Weights of a small GPT-style language model, trained from scratch on English Wikipedia: 10 layers, 9370 steps.
MLP neurons of a small language model. Each row is named by its layer, matrix (gate and up: input weights) and neuron, and shows model dimensions 32-159. Each number is 50 + 12 x the weight over its row's rms, rounded and kept within 0 to 99. A neuron's up and down rows have the sign that makes its largest values positive.
After each neuron's rows, "fires on" lists the tokens most often at its 100 highest values on Wikipedia text that the model never trained on.

L6.gate117:33 30 59 57 50 36 53 50 58 24 50 51 46 46 51 30 57 81 71 55 55 70 49 42 23 56 53 51 47 70 33 70 50 60 58 47 55 65 45 34 32 47 61 31 72 56 54 61 67 77 63 31 54 45 36 36 60 57 48 61 42 39 48 34 66 41 51 36 38 59 50 49 47 52 43 51 37 62 59 43 38 23 49 37 38 65 79 53 68 74 39 47 43 71 45 36 39 48 40 54 55 57 48 71 49 45 49 47 39 59 71 39 46 50 57 36 38 43 44 62 42 65 58 40 55 75 42 44
L6.up117:26 42 70 43 46 33 41 52 51 58 54 56 43 49 53 65 67 47 51 55 40 29 41 44 54 50 54 34 56 28 31 65 56 63 48 57 63 25 46 57 50 55 42 54 43 29 56 49 58 32 37 62 79 56 49 67 63 39 39 55 64 68 42 60 64 40 43 56 80 46 62 25 62 33 48 47 56 53 56 81 41 58 40 46 28 45 58 47 49 58 46 37 60 34 67 51 44 74 38 62 45 54 56 36 62 51 27 32 44 60 65 52 43 39 44 29 52 58 35 71 55 52 54 44 56 59 54 24
fires on: "9", "0", "8", "1", "2"

L6.gate119:48 30 39 54 55 63 43 48 54 45 52 37 44 38 50 57 61 60 72 38 64 46 32 54 77 54 67 39 41 60 54 55 54 61 43 37 50 65 24 58 45 42 61 53 36 22 49 59 48 64 78 44 60 31 61 54 44 24 42 54 60 56 75 47 45 61 59 66 58 35 37 58 52 37 59 50 31 43 61 29 54 22 64 56 59 53 62 91 43 37 41 33 61 64 38 56 50 41 49 62 62 67 41 59 62 54 48 48 39 35 36 73 51 61 78 28 54 44 53 47 63 49 38 45 42 63 59 48
L6.up119:57 38 45 48 47 57 53 49 52 58 38 52 70 52 34 49 53 67 44 56 69 55 53 43 30 72 51 38 63 67 53 72 48 54 49 49 56 56 59 38 35 40 58 61 45 50 69 49 40 55 60 52 53 50 55 31 62 43 29 50 38 56 49 46 31 36 35 65 55 32 53 69 35 36 36 56 58 67 68 48 33 52 55 38 48 33 63 68 57 37 60 25 78 46 40 51 55 58 64 51 40 39 40 56 49 38 41 48 40 67 57 45 59 61 58 31 56 43 22 70 27 54 37 43 40 48 40 62
fires on: " the", "0", "7", "3", "m", "8"

L4.gate122:40 42 80 44 29 60 45 63 55 66 86 35 45 68 49 33 58 37 64 49 58 60 49 40 31 39 19 60 49 54 66 28 36 63 49 45 57 42 63 66 48 32 46 46 58 41 59 56 41 41 61 54 41 55 47 53 39 67 60 54 52 38 46 35 71 41 74 71 45 29 38 23 68 31 56 39 47 44 53 53 38 41 44 65 64 56 50 61 50 55 43 39 51 19 55 56 41 61 58 40 51 43 90 47 44 37 37 36 35 39 52 35 49 51 35 75 74 57 50 48 43 58 62 55 47 54 41 44
L4.up122:50 39 84 52 22 48 47 55 40 50 81 43 48 61 45 35 49 36 71 42 55 55 55 50 43 39 30 53 58 28 55 33 36 57 57 44 66 46 49 67 47 36 40 36 62 39 65 54 50 52 56 47 40 34 37 60 41 74 56 59 43 35 53 57 69 43 66 69 34 28 30 37 63 44 41 47 33 74 53 45 43 46 40 69 57 44 59 60 52 59 53 43 61 33 57 66 42 59 57 23 47 37 54 33 50 39 48 47 26 48 40 34 50 50 63 75 66 62 41 47 31 71 54 38 61 47 47 34
fires on: ".", "\n"

L4.gate104:56 55 59 48 55 52 54 64 40 55 41 43 30 65 41 48 59 55 63 42 34 39 42 53 54 73 35 50 49 19 30 46 27 50 40 32 31 68 40 42 58 46 51 66 35 38 35 50 48 41 45 51 33 48 61 55 24 44 49 53 61 47 50 40 42 48 59 48 44 50 61 72 40 35 74 44 70 46 47 29 56 68 46 58 25 41 59 53 53 21 49 43 49 23 59 65 40 56 45 28 42 68 48 38 34 50 48 44 58 67 41 46 54 49 47 32 43 20 24 29 73 42 53 36 63 48 25 39
L4.up104:57 44 33 38 25 84 65 73 44 64 35 44 54 65 50 69 43 44 65 46 63 38 65 78 54 47 53 60 50 41 59 52 58 58 53 38 47 41 30 31 67 24 59 41 30 47 31 49 50 57 53 36 60 44 62 26 57 47 51 60 39 45 49 71 52 46 40 42 23 42 56 52 51 35 31 46 62 49 46 44 54 53 40 54 39 71 64 43 45 64 54 29 27 58 53 39 59 39 54 51 55 26 66 67 51 46 51 38 33 47 65 62 64 28 37 35 51 52 42 56 74 55 45 58 57 38 50 53
fires on: " is", " was", " also", ":", "il", " are"

L6.gate84:52 43 45 40 51 44 33 54 57 44 59 57 50 44 52 50 70 31 58 59 61 45 32 56 53 49 53 78 14 53 57 55 53 53 43 43 53 44 30 33 73 38 47 33 77 55 42 51 31 42 64 46 62 42 48 43 57 76 50 55 73 66 49 29 58 62 42 40 48 52 60 30 67 42 51 50 64 39 67 51 43 40 36 51 52 41 29 31 57 54 55 46 59 37 58 53 58 42 58 39 73 32 54 66 54 48 57 46 38 48 46 39 45 54 33 56 51 48 51 66 22 74 37 57 44 71 35 55
L6.up84:58 47 22 44 45 54 41 44 64 43 22 52 52 25 54 57 40 50 65 52 43 36 64 52 58 46 41 57 45 51 61 74 58 50 74 52 24 46 62 72 47 53 28 67 44 55 40 42 54 44 53 72 41 57 46 44 61 31 57 49 55 73 38 13 48 32 52 49 48 57 60 58 62 33 35 68 56 45 62 51 60 44 39 44 27 49 60 41 32 47 34 61 37 56 42 31 48 31 45 41 43 45 27 55 31 56 44 45 28 65 53 46 55 48 36 44 45 55 63 56 46 40 29 38 63 57 34 39
fires on: "0", "3", "4", "5", "1"

L3.gate171:50 68 43 45 53 26 36 59 61 48 43 41 43 60 47 51 44 64 50 67 48 63 51 52 49 58 14 51 49 45 43 65 43 43 46 49 66 38 56 63 41 61 55 49 51 50 65 70 41 49 49 39 54 30 45 45 20 53 37 26 59 46 49 29 54 54 63 83 41 52 49 63 59 51 41 44 51 43 48 32 62 42 51 40 59 34 64 47 62 34 29 41 73 45 26 64 41 58 41 57 53 50 40 53 44 45 45 38 43 71 53 55 42 53 49 32 29 33 71 52 55 41 36 44 55 34 48 56
L3.up171:47 70 54 35 57 35 90 52 35 39 48 56 55 62 50 50 52 43 47 47 40 55 60 37 68 31 46 52 49 55 71 48 56 56 46 56 71 53 42 45 37 38 47 47 43 50 56 61 60 55 35 60 45 59 38 54 57 56 46 28 34 41 76 35 54 71 46 61 30 22 45 61 68 68 75 36 22 77 57 33 46 42 54 42 48 47 46 43 63 46 50 54 64 32 66 45 46 63 56 64 53 67 44 59 59 54 29 51 36 53 40 54 56 65 51 57 51 38 49 86 46 66 46 45 46 45 51 45
fires on: "y", "n", "t", "e"

L3.gate89:32 34 57 50 36 38 42 56 60 67 85 41 49 62 61 32 47 46 77 31 45 60 54 54 54 24 11 49 49 47 67 31 39 50 41 56 31 28 56 28 46 57 56 42 40 22 62 57 53 42 58 42 55 58 58 37 47 38 44 49 50 65 50 31 52 51 56 62 40 51 34 42 60 51 61 48 52 67 64 53 52 35 48 56 51 37 61 32 43 63 62 32 58 41 48 51 48 65 48 44 57 41 76 48 59 60 37 52 43 60 30 40 35 40 31 70 68 46 41 56 60 61 48 50 45 47 20 45
L3.up89:72 65 49 58 67 55 51 43 30 41 35 59 53 46 62 52 31 56 25 61 41 39 55 43 49 72 50 70 40 51 64 61 50 56 59 43 47 47 46 61 42 53 57 71 58 59 67 52 51 67 43 48 44 43 67 49 68 64 51 55 70 65 43 67 54 61 61 33 40 49 82 67 48 70 37 73 48 42 58 53 33 29 53 16 45 67 55 42 38 21 50 46 44 61 50 52 42 54 58 82 41 40 43 63 58 51 64 59 54 46 16 32 41 56 57 52 38 61 62 71 49 55 53 58 54 60 62 44
fires on: "0", "es", "1"

L6.gate182:52 36 59 53 45 55 65 56 41 59 42 52 55 30 52 46 64 42 50 41 25 49 52 40 35 59 65 54 54 57 62 46 62 47 81 57 58 48 30 53 29 28 44 53 73 52 57 66 27 70 32 60 18 60 51 42 45 63 55 40 47 50 64 43 80 63 55 40 31 52 46 36 63 60 59 47 47 49 55 68 54 63 69 21 61 57 61 39 53 66 33 76 62 45 46 70 51 47 59 34 47 46 63 32 65 60 52 46 40 38 45 37 58 59 42 52 59 49 46 64 38 48 50 57 43 59 43 31
L6.up182:54 54 67 68 29 50 40 41 58 69 47 52 41 60 61 38 53 55 41 39 47 81 59 43 32 60 49 52 59 62 50 46 36 49 73 69 60 65 32 65 51 33 79 52 38 59 37 71 45 49 41 51 60 38 52 75 48 69 52 32 35 74 41 47 49 55 45 56 39 53 31 47 45 80 58 40 38 41 52 62 47 36 45 18 55 55 66 63 46 67 34 34 60 58 41 71 40 59 59 45 54 60 52 55 43 44 62 63 31 57 46 35 59 45 66 47 51 45 57 63 64 50 39 46 64 65 26 47
fires on: "'"

L3.gate143:58 45 36 52 41 42 57 55 57 43 38 55 72 66 62 38 33 66 42 47 36 66 60 49 61 55 59 58 46 53 67 70 41 32 67 36 71 52 46 49 40 69 53 37 46 43 31 57 63 37 47 46 48 47 61 52 51 69 38 55 58 71 45 41 55 62 52 49 42 60 61 66 75 60 51 80 78 50 53 56 57 48 52 56 46 58 50 40 51 53 33 18 39 51 68 55 43 53 59 51 58 32 57 51 67 70 49 55 61 59 41 48 54 25 51 54 41 48 43 44 53 41 57 46 44 60 23 48
L3.up143:39 39 41 46 33 56 61 56 48 47 51 56 28 35 62 53 50 74 47 61 47 48 26 50 83 53 53 65 64 70 58 33 55 54 62 52 45 45 80 42 39 40 56 62 45 51 52 56 38 62 87 55 62 56 54 29 41 56 44 66 66 51 62 43 55 48 60 53 57 55 65 33 42 44 49 55 30 47 56 44 50 55 60 36 58 52 44 43 68 62 74 34 51 53 29 38 72 41 44 52 54 36 53 67 55 46 40 50 57 43 46 59 49 74 71 69 28 67 43 50 31 79 43 43 57 48 67 66
fires on: "0", "1", "7", " time"

L6.gate163:56 59 77 71 41 49 54 49 44 50 55 50 39 70 55 34 67 50 34 29 67 51 36 64 47 46 45 62 61 50 57 42 41 63 33 45 59 34 60 51 51 15 52 52 53 18 52 51 32 52 55 45 39 44 54 52 64 58 47 51 56 34 57 46 39 38 55 51 66 39 34 48 66 54 48 38 11 48 39 51 54 41 43 59 62 48 44 51 34 49 57 49 43 32 50 50 50 48 66 43 41 19 66 39 58 43 29 35 37 31 44 33 46 60 55 62 53 56 25 48 59 55 51 46 44 63 24 34
L6.up163:41 56 49 52 32 51 45 39 42 51 53 37 58 71 54 37 50 34 67 35 61 62 63 48 50 53 53 45 55 40 59 49 41 66 55 48 75 54 42 35 40 39 40 48 48 56 71 33 40 42 44 47 49 57 57 48 47 39 68 67 44 43 58 53 43 51 56 35 49 49 73 51 47 50 29 53 18 62 48 37 39 45 57 51 52 44 41 54 50 53 58 34 73 56 46 50 43 62 54 33 32 27 58 39 46 41 49 50 24 48 46 37 56 66 72 66 61 62 36 58 47 59 63 66 52 35 22 42
fires on: ".", "\n", ".\""

L6.gate91:67 50 61 57 38 62 75 62 55 40 66 42 41 33 41 47 45 51 37 42 36 43 66 45 62 52 46 33 43 51 54 48 58 59 47 71 38 40 51 71 61 40 45 40 40 31 20 58 38 71 38 75 44 37 58 17 56 56 51 42 53 45 56 41 34 78 54 43 46 55 46 42 24 46 55 40 60 35 29 22 77 76 50 42 52 55 57 44 46 47 37 54 30 58 55 31 48 37 51 58 55 39 41 52 48 44 49 34 57 19 41 63 57 64 58 57 53 34 56 63 37 52 45 39 60 47 20 40
L6.up91:63 51 43 52 45 48 73 33 55 38 52 51 16 41 50 43 38 45 41 21 48 67 59 46 57 53 36 49 49 44 50 50 40 69 45 73 48 51 50 66 44 30 58 51 33 53 38 47 37 73 42 63 42 41 27 25 57 55 44 33 51 57 85 44 24 53 47 47 52 50 27 49 32 36 45 45 54 52 75 29 71 60 54 57 50 50 43 45 29 39 45 50 38 53 32 49 59 47 52 58 49 52 46 74 53 38 51 29 46 44 49 47 54 47 41 65 57 38 77 62 50 55 52 43 62 49 50 23
fires on: "9", "1", "0", "8", "."

L3.gate18:47 61 53 42 47 65 49 30 33 41 30 54 39 49 67 45 31 50 45 65 41 44 63 51 35 30 40 32 60 35 59 44 45 44 51 48 35 36 64 45 64 43 33 50 50 70 48 66 53 72 57 58 55 49 44 49 34 39 35 37 45 50 57 40 32 48 53 71 62 45 66 52 37 47 45 47 61 26 41 45 42 68 37 40 64 47 46 45 71 64 41 52 55 29 35 47 59 56 49 45 27 69 58 30 56 52 46 51 51 36 65 62 58 57 53 45 53 61 38 52 49 65 64 54 23 48 75 58
L3.up18:35 75 52 30 58 37 77 51 42 55 47 72 41 23 47 56 45 35 53 50 38 42 52 47 38 71 47 61 57 44 63 42 40 63 35 46 48 70 73 48 27 45 47 37 58 53 42 54 35 37 33 45 45 52 58 51 55 53 48 33 50 52 41 43 42 41 40 34 46 38 53 80 53 55 39 42 69 59 42 45 34 52 48 59 75 38 52 45 58 37 49 54 63 37 64 39 42 59 44 69 60 47 43 51 30 61 47 60 46 50 25 36 46 55 60 46 62 41 53 66 37 64 56 56 52 44 46 32
fires on: "e", "t", "u", "o", "en", "as"

L4.gate82:61 50 26 68 48 68 51 47 30 63 45 64 37 58 56 39 60 53 43 64 66 29 60 41 41 50 58 69 41 40 80 53 37 52 59 48 50 48 51 59 50 46 66 49 62 26 39 29 52 54 64 74 34 74 40 42 62 70 50 36 47 59 27 45 49 43 53 58 54 61 53 46 57 44 36 63 74 42 32 51 53 60 53 62 55 52 47 39 49 59 53 30 52 57 54 38 58 84 47 43 42 38 44 65 76 56 54 69 49 71 43 53 62 69 29 59 22 58 39 47 45 40 46 57 68 37 35 50
L4.up82:35 39 39 48 71 61 49 35 42 47 62 36 57 81 29 35 44 49 39 32 53 31 60 37 45 64 54 27 53 47 52 62 55 61 48 40 69 56 57 64 58 60 55 29 68 54 51 54 52 59 36 39 43 63 29 43 64 45 46 61 49 41 42 46 41 77 65 36 50 65 42 48 55 48 51 48 50 48 47 58 42 39 38 36 63 42 38 66 39 44 68 56 35 36 58 48 40 63 62 37 43 50 45 29 21 62 51 75 52 49 57 61 53 65 61 50 43 60 33 48 74 60 51 58 66 49 74 50
fires on: " of", "ant", " few", "ju", " following", "ic"

L6.gate31:46 62 61 65 57 41 61 50 54 43 44 45 48 49 40 61 41 42 53 38 51 32 43 43 33 44 43 44 48 58 46 57 47 45 64 63 58 55 54 54 29 45 56 38 58 42 56 59 53 67 33 43 56 40 49 41 57 54 48 56 50 41 62 39 44 57 59 60 40 63 49 29 74 26 15 46 30 61 68 34 74 40 57 50 66 50 58 59 42 43 56 59 22 49 31 61 33 60 43 58 51 62 37 56 52 73 48 37 56 44 40 42 54 56 52 68 30 56 77 21 84 70 26 43 49 68 52 69
L6.up31:57 32 48 53 53 38 46 66 58 45 65 46 49 62 54 48 83 47 51 57 39 40 50 78 63 59 57 56 51 50 49 28 72 51 34 63 49 61 64 55 58 62 44 85 78 50 34 44 57 56 58 57 43 54 54 67 61 38 58 44 47 63 60 50 56 64 57 29 60 37 66 35 37 61 53 62 61 56 51 65 46 41 51 27 46 42 32 50 46 45 37 44 72 47 59 46 46 63 46 58 28 69 32 62 60 50 45 44 59 53 47 48 33 66 25 40 40 52 50 48 70 44 69 40 69 31 55 48
fires on: ",", "s", " of", " band", "y"

L4.gate135:39 49 58 61 51 33 39 55 38 63 51 45 40 46 55 55 29 45 50 49 35 49 52 58 38 67 35 54 44 56 33 53 16 88 43 57 54 41 67 67 61 53 35 59 53 36 59 52 64 49 48 34 35 35 47 62 68 58 58 40 40 60 48 38 54 79 44 55 35 46 50 65 38 77 46 42 56 59 66 55 68 41 50 55 48 56 32 56 41 34 42 57 52 55 39 31 62 64 53 69 63 57 50 44 55 57 41 24 56 13 33 46 58 64 44 26 37 47 55 62 64 49 50 40 50 38 55 63
L4.up135:46 47 40 68 59 68 56 67 55 53 54 35 63 46 73 60 38 54 64 47 54 46 33 32 52 60 44 51 54 48 67 59 46 50 50 51 54 62 70 64 75 68 52 41 37 73 53 45 61 33 48 31 50 36 34 52 54 65 49 46 38 37 63 29 51 58 57 66 54 47 48 63 37 53 59 36 37 81 46 46 66 42 39 41 73 84 60 49 46 49 57 73 66 34 63 53 53 58 75 46 57 69 42 62 51 46 50 61 54 64 61 65 76 71 56 52 63 55 39 57 52 39 53 40 48 49 77 55
fires on: "s", "at", "w", "t", "n"

L3.gate185:63 39 44 62 56 38 31 63 66 42 27 35 39 57 67 47 59 44 38 55 44 34 46 34 38 34 47 54 52 66 45 40 36 60 44 59 58 16 59 53 53 50 60 51 38 37 52 47 34 37 56 76 55 70 58 46 51 50 51 37 61 76 52 47 47 65 46 54 56 50 47 36 46 35 53 56 63 37 65 60 64 70 55 54 59 51 34 70 42 61 74 64 53 50 61 16 56 75 40 57 61 70 63 57 60 45 49 39 31 47 38 37 35 66 30 50 32 43 47 32 47 58 53 30 59 54 58 52
L3.up185:31 53 38 36 53 47 43 62 50 46 35 74 59 65 92 50 53 44 47 76 47 27 47 42 33 41 52 69 71 40 56 58 44 60 64 48 79 48 44 46 64 65 40 62 72 44 54 53 42 62 62 68 61 54 52 54 58 38 48 47 48 60 58 27 67 32 53 47 48 35 48 43 39 45 46 44 67 50 57 63 52 58 57 50 66 31 25 62 50 42 48 72 45 34 52 50 51 55 46 49 36 56 29 55 42 69 43 63 70 37 43 42 45 61 47 41 36 42 57 59 67 45 64 40 65 41 51 56
fires on: " of"

L6.gate70:55 49 66 69 31 68 59 60 46 65 73 64 55 45 55 66 59 50 62 39 73 71 39 58 39 41 45 45 38 40 57 27 47 73 74 45 51 32 47 76 51 33 48 52 60 44 68 42 42 58 50 48 28 38 59 59 32 71 55 40 53 51 53 50 74 44 72 57 42 32 34 27 50 31 54 41 26 47 48 57 44 47 43 56 71 47 66 48 58 63 53 54 60 34 55 75 46 65 66 38 48 38 76 32 46 44 39 27 53 37 52 44 40 51 58 59 51 56 51 59 48 66 47 48 56 55 44 51
L6.up70:33 40 72 63 40 53 44 56 64 54 66 41 50 52 59 42 64 37 60 38 49 52 45 47 29 36 18 64 49 40 55 42 53 58 57 49 68 42 49 75 42 30 45 48 54 50 57 48 43 56 62 55 26 53 46 52 50 61 58 52 51 39 48 30 71 40 63 50 36 40 68 22 66 39 53 53 45 56 50 62 46 43 41 55 79 51 44 65 38 42 62 66 59 37 62 46 36 53 55 38 49 44 83 34 50 41 49 43 29 44 46 33 33 57 60 61 65 59 55 52 39 86 56 28 59 53 40 37
fires on: ".", "\n", ".\""

L6.gate37:54 54 59 63 64 49 55 62 61 32 72 57 51 53 56 45 69 54 47 27 66 50 36 41 40 28 40 88 42 41 39 25 47 54 49 43 48 40 47 60 32 44 35 32 67 44 55 29 36 68 52 34 29 41 36 42 33 64 46 57 45 48 62 62 84 36 54 55 57 41 44 61 60 48 53 35 35 61 45 56 54 38 37 51 53 63 53 37 69 59 69 63 55 56 58 52 64 61 48 53 46 63 66 48 64 36 51 36 39 33 65 37 35 49 55 64 57 69 58 56 54 50 50 59 52 45 41 39
L6.up37:54 62 69 45 33 66 31 65 46 70 44 53 34 60 39 55 59 44 50 52 50 66 47 55 34 41 32 57 57 20 57 51 47 76 72 43 59 48 52 75 60 48 53 59 58 39 54 42 35 39 35 40 53 33 73 48 67 50 37 66 64 41 51 49 53 46 52 26 49 50 40 39 55 40 56 55 71 31 37 51 49 51 60 50 64 42 65 44 48 49 64 39 59 32 54 69 35 70 49 44 37 34 63 66 60 34 46 42 77 45 35 51 49 60 70 61 56 30 52 54 46 70 67 40 84 60 55 36
fires on: ".", "\n", ".\"", " |"

L4.gate128:39 53 63 54 34 42 52 49 58 49 62 51 42 31 42 67 40 50 40 42 49 65 56 60 77 38 29 59 44 65 35 44 63 49 56 53 52 62 54 47 43 60 61 47 57 64 61 48 68 66 70 63 35 37 16 52 43 47 16 38 65 39 20 48 42 40 60 60 67 53 29 46 50 69 69 40 45 56 46 52 56 52 48 47 50 54 50 37 37 49 46 43 05 52 50 55 34 59 51 57 32 50 51 50 50 39 34 61 32 45 46 45 51 51 37 57 69 56 56 54 62 65 51 35 38 53 40 44
L4.up128:42 56 48 40 57 58 49 46 48 26 51 71 58 58 73 55 54 55 57 55 59 42 52 69 54 48 65 76 47 69 45 60 38 38 47 31 40 53 41 57 38 50 49 45 38 59 61 37 58 63 57 42 57 29 61 31 32 44 31 50 56 47 43 34 51 28 52 36 70 52 50 36 77 36 56 59 51 50 38 51 36 45 62 74 69 34 64 52 45 43 31 53 45 46 49 59 43 47 47 41 73 45 53 63 26 51 96 44 50 54 52 58 24 41 55 64 56 61 56 75 62 58 57 55 56 46 40 70
fires on: "0", "1", "9", "8", "7", "5"

L4.gate131:66 48 46 59 33 48 43 47 52 53 59 48 38 59 48 49 58 47 44 37 45 63 58 31 50 53 44 52 52 48 29 58 20 53 54 75 57 57 47 26 56 24 71 49 52 34 64 44 54 65 66 46 34 63 64 55 39 47 50 49 43 59 58 40 42 33 39 39 32 35 29 62 51 63 60 55 18 35 29 63 36 63 35 38 56 50 56 50 45 48 55 47 37 42 42 57 59 62 41 63 48 47 66 50 60 74 34 46 42 55 24 43 50 71 51 28 44 57 66 57 56 57 61 74 67 65 33 46
L4.up131:45 33 41 25 43 32 74 45 40 43 61 45 65 42 48 45 50 57 62 43 26 52 59 48 59 59 37 59 64 56 52 36 57 60 53 64 58 44 38 57 51 43 54 68 48 62 65 51 31 47 45 38 38 56 77 53 30 42 43 46 41 54 34 27 62 51 54 58 68 39 58 28 70 68 43 66 43 46 64 52 37 63 44 30 37 60 48 48 44 73 61 35 39 59 41 71 48 54 55 49 53 39 48 62 85 59 65 71 40 64 60 36 55 66 69 41 44 57 41 38 51 37 54 44 55 44 25 40
fires on: "'"

L6.gate189:35 58 51 59 45 60 39 30 66 33 52 62 61 68 53 60 40 66 46 36 71 58 58 52 53 70 55 52 51 58 54 73 58 50 39 51 55 51 31 51 60 32 54 60 38 47 44 70 51 71 54 42 33 56 55 34 36 47 43 63 45 51 43 48 52 48 70 58 71 36 47 63 45 63 39 59 39 62 68 48 55 50 43 47 37 59 94 49 46 40 26 23 57 38 41 65 58 53 44 51 46 57 28 64 63 54 61 58 32 49 44 54 58 57 36 55 42 32 63 54 63 55 60 45 45 48 26 60
L6.up189:40 60 43 22 41 44 51 42 50 40 40 51 57 65 51 48 49 60 67 28 59 63 56 58 60 48 41 39 64 50 48 33 62 51 51 68 49 65 52 45 34 52 44 78 38 43 51 61 58 37 68 68 35 51 43 32 66 52 62 38 47 50 47 54 62 40 59 69 60 57 35 85 70 40 44 57 45 35 66 63 60 42 54 49 41 47 66 41 53 46 49 46 41 38 36 53 31 38 41 27 36 44 44 58 44 42 53 47 43 32 54 66 58 67 59 55 67 41 36 40 40 45 48 39 40 37 76 55
fires on: "0", "8"

L3.gate75:36 37 57 55 54 65 39 49 44 58 49 41 34 65 51 62 28 59 54 62 62 43 38 21 44 49 41 76 61 44 55 48 51 55 49 61 46 21 51 65 33 57 66 53 57 59 71 48 37 46 61 49 46 58 47 62 74 46 53 53 48 58 55 42 49 61 37 55 47 49 55 44 47 42 62 53 74 36 66 68 40 57 50 63 32 50 57 72 41 44 50 56 75 39 49 57 42 44 51 42 46 70 45 46 37 64 23 37 47 77 38 54 37 51 51 45 30 42 42 39 61 52 58 57 40 50 51 58
L3.up75:42 60 56 72 48 47 49 37 62 39 73 41 54 56 65 37 55 50 65 47 37 28 64 43 49 59 71 59 49 45 64 54 46 46 57 16 58 35 60 46 65 67 54 31 52 46 50 47 40 28 63 66 57 60 29 66 63 45 40 55 62 52 56 34 43 53 58 32 62 57 23 65 50 40 49 36 74 50 33 54 57 42 40 69 58 28 34 69 74 47 66 39 63 65 60 68 41 57 51 49 64 39 27 50 41 56 31 45 41 71 42 44 50 67 71 40 45 41 55 46 51 50 37 50 47 59 46 51
fires on: " of", " the", " most", " last", " only"

L3.gate111:41 46 53 39 47 58 49 53 58 65 58 50 49 58 68 57 45 52 36 45 55 32 49 46 37 55 39 52 53 34 50 43 52 73 45 54 43 52 56 38 63 36 52 26 52 49 36 52 52 45 36 46 40 35 38 56 74 63 57 53 47 50 41 51 69 62 49 20 74 44 45 55 74 29 51 52 49 64 22 34 42 45 41 54 47 44 55 48 35 44 62 62 33 32 54 37 50 35 48 59 18 35 68 53 62 62 41 41 44 57 35 47 39 60 62 32 57 57 42 37 72 66 77 54 42 40 47 55
L3.up111:50 55 46 45 42 64 51 58 48 47 41 20 54 54 65 64 62 43 49 38 64 52 47 44 52 58 51 67 51 28 46 46 46 46 33 43 51 71 38 31 63 57 79 42 49 33 27 53 57 54 40 36 42 38 55 61 50 54 57 49 56 40 47 34 47 62 50 33 65 43 46 75 62 32 55 56 43 46 46 34 53 43 35 57 46 38 37 36 39 48 45 52 29 34 66 30 35 44 44 38 30 61 47 47 57 62 37 39 43 65 44 59 43 56 63 51 68 55 27 60 65 98 79 43 41 53 27 41
fires on: " to", " is", " were", " are", "to"

L3.gate28:44 40 38 74 79 44 62 47 47 38 66 52 31 39 53 29 64 24 54 46 47 42 50 55 52 63 56 68 46 68 67 37 59 72 52 32 65 48 32 43 57 63 37 40 47 46 38 63 70 59 52 58 65 70 47 55 43 69 49 48 50 45 66 42 39 54 53 68 57 58 40 47 48 33 47 42 74 55 59 45 68 41 54 37 47 62 55 65 50 38 52 45 77 40 62 34 50 59 33 63 64 34 31 35 64 47 56 48 69 47 31 38 62 55 47 66 33 44 54 53 45 32 40 35 65 54 57 52
L3.up28:64 32 39 43 40 51 49 63 59 57 50 40 42 43 51 53 38 67 50 55 42 40 53 61 55 50 48 43 63 31 57 57 60 53 45 57 63 25 37 54 31 72 59 30 72 42 43 36 40 44 60 48 43 55 39 54 57 78 54 52 24 49 22 42 19 39 30 58 46 69 21 45 33 65 40 45 39 63 49 47 50 66 48 55 60 24 47 67 57 62 76 70 61 42 51 44 34 73 59 40 49 55 42 45 46 61 36 52 49 37 50 54 67 40 66 45 53 58 59 47 67 55 69 50 39 47 46 39
fires on: " of", " these", " other", " few", " remaining", " the"

L4.gate8:49 27 69 30 51 50 61 53 60 44 65 50 54 41 72 36 51 62 40 35 48 81 65 44 58 53 47 68 36 69 53 39 21 31 63 33 35 57 27 40 53 47 53 28 73 70 40 58 59 67 45 54 50 39 51 55 49 53 41 47 54 40 49 60 50 36 59 54 53 61 47 45 34 77 42 31 54 35 38 38 34 52 52 61 39 53 33 43 61 66 22 44 45 60 42 47 41 24 49 56 68 47 42 47 56 53 47 41 36 74 44 69 36 50 48 63 70 44 44 36 40 59 54 36 40 47 45 53
L4.up8:33 32 38 21 60 44 58 56 48 46 32 73 44 49 44 39 69 43 28 35 53 42 68 51 58 58 31 51 51 55 48 49 83 56 57 62 54 33 33 46 48 58 51 42 48 69 47 62 32 68 31 57 62 47 48 55 56 70 56 57 40 32 51 62 22 50 54 52 47 76 37 48 68 41 36 31 37 58 57 62 46 51 51 64 61 60 65 46 53 45 34 37 41 46 46 44 63 31 41 74 55 65 44 45 46 49 62 43 37 41 65 42 64 49 51 66 43 45 53 39 50 39 58 59 51 52 66 52
fires on: "0", " is", "th", "8"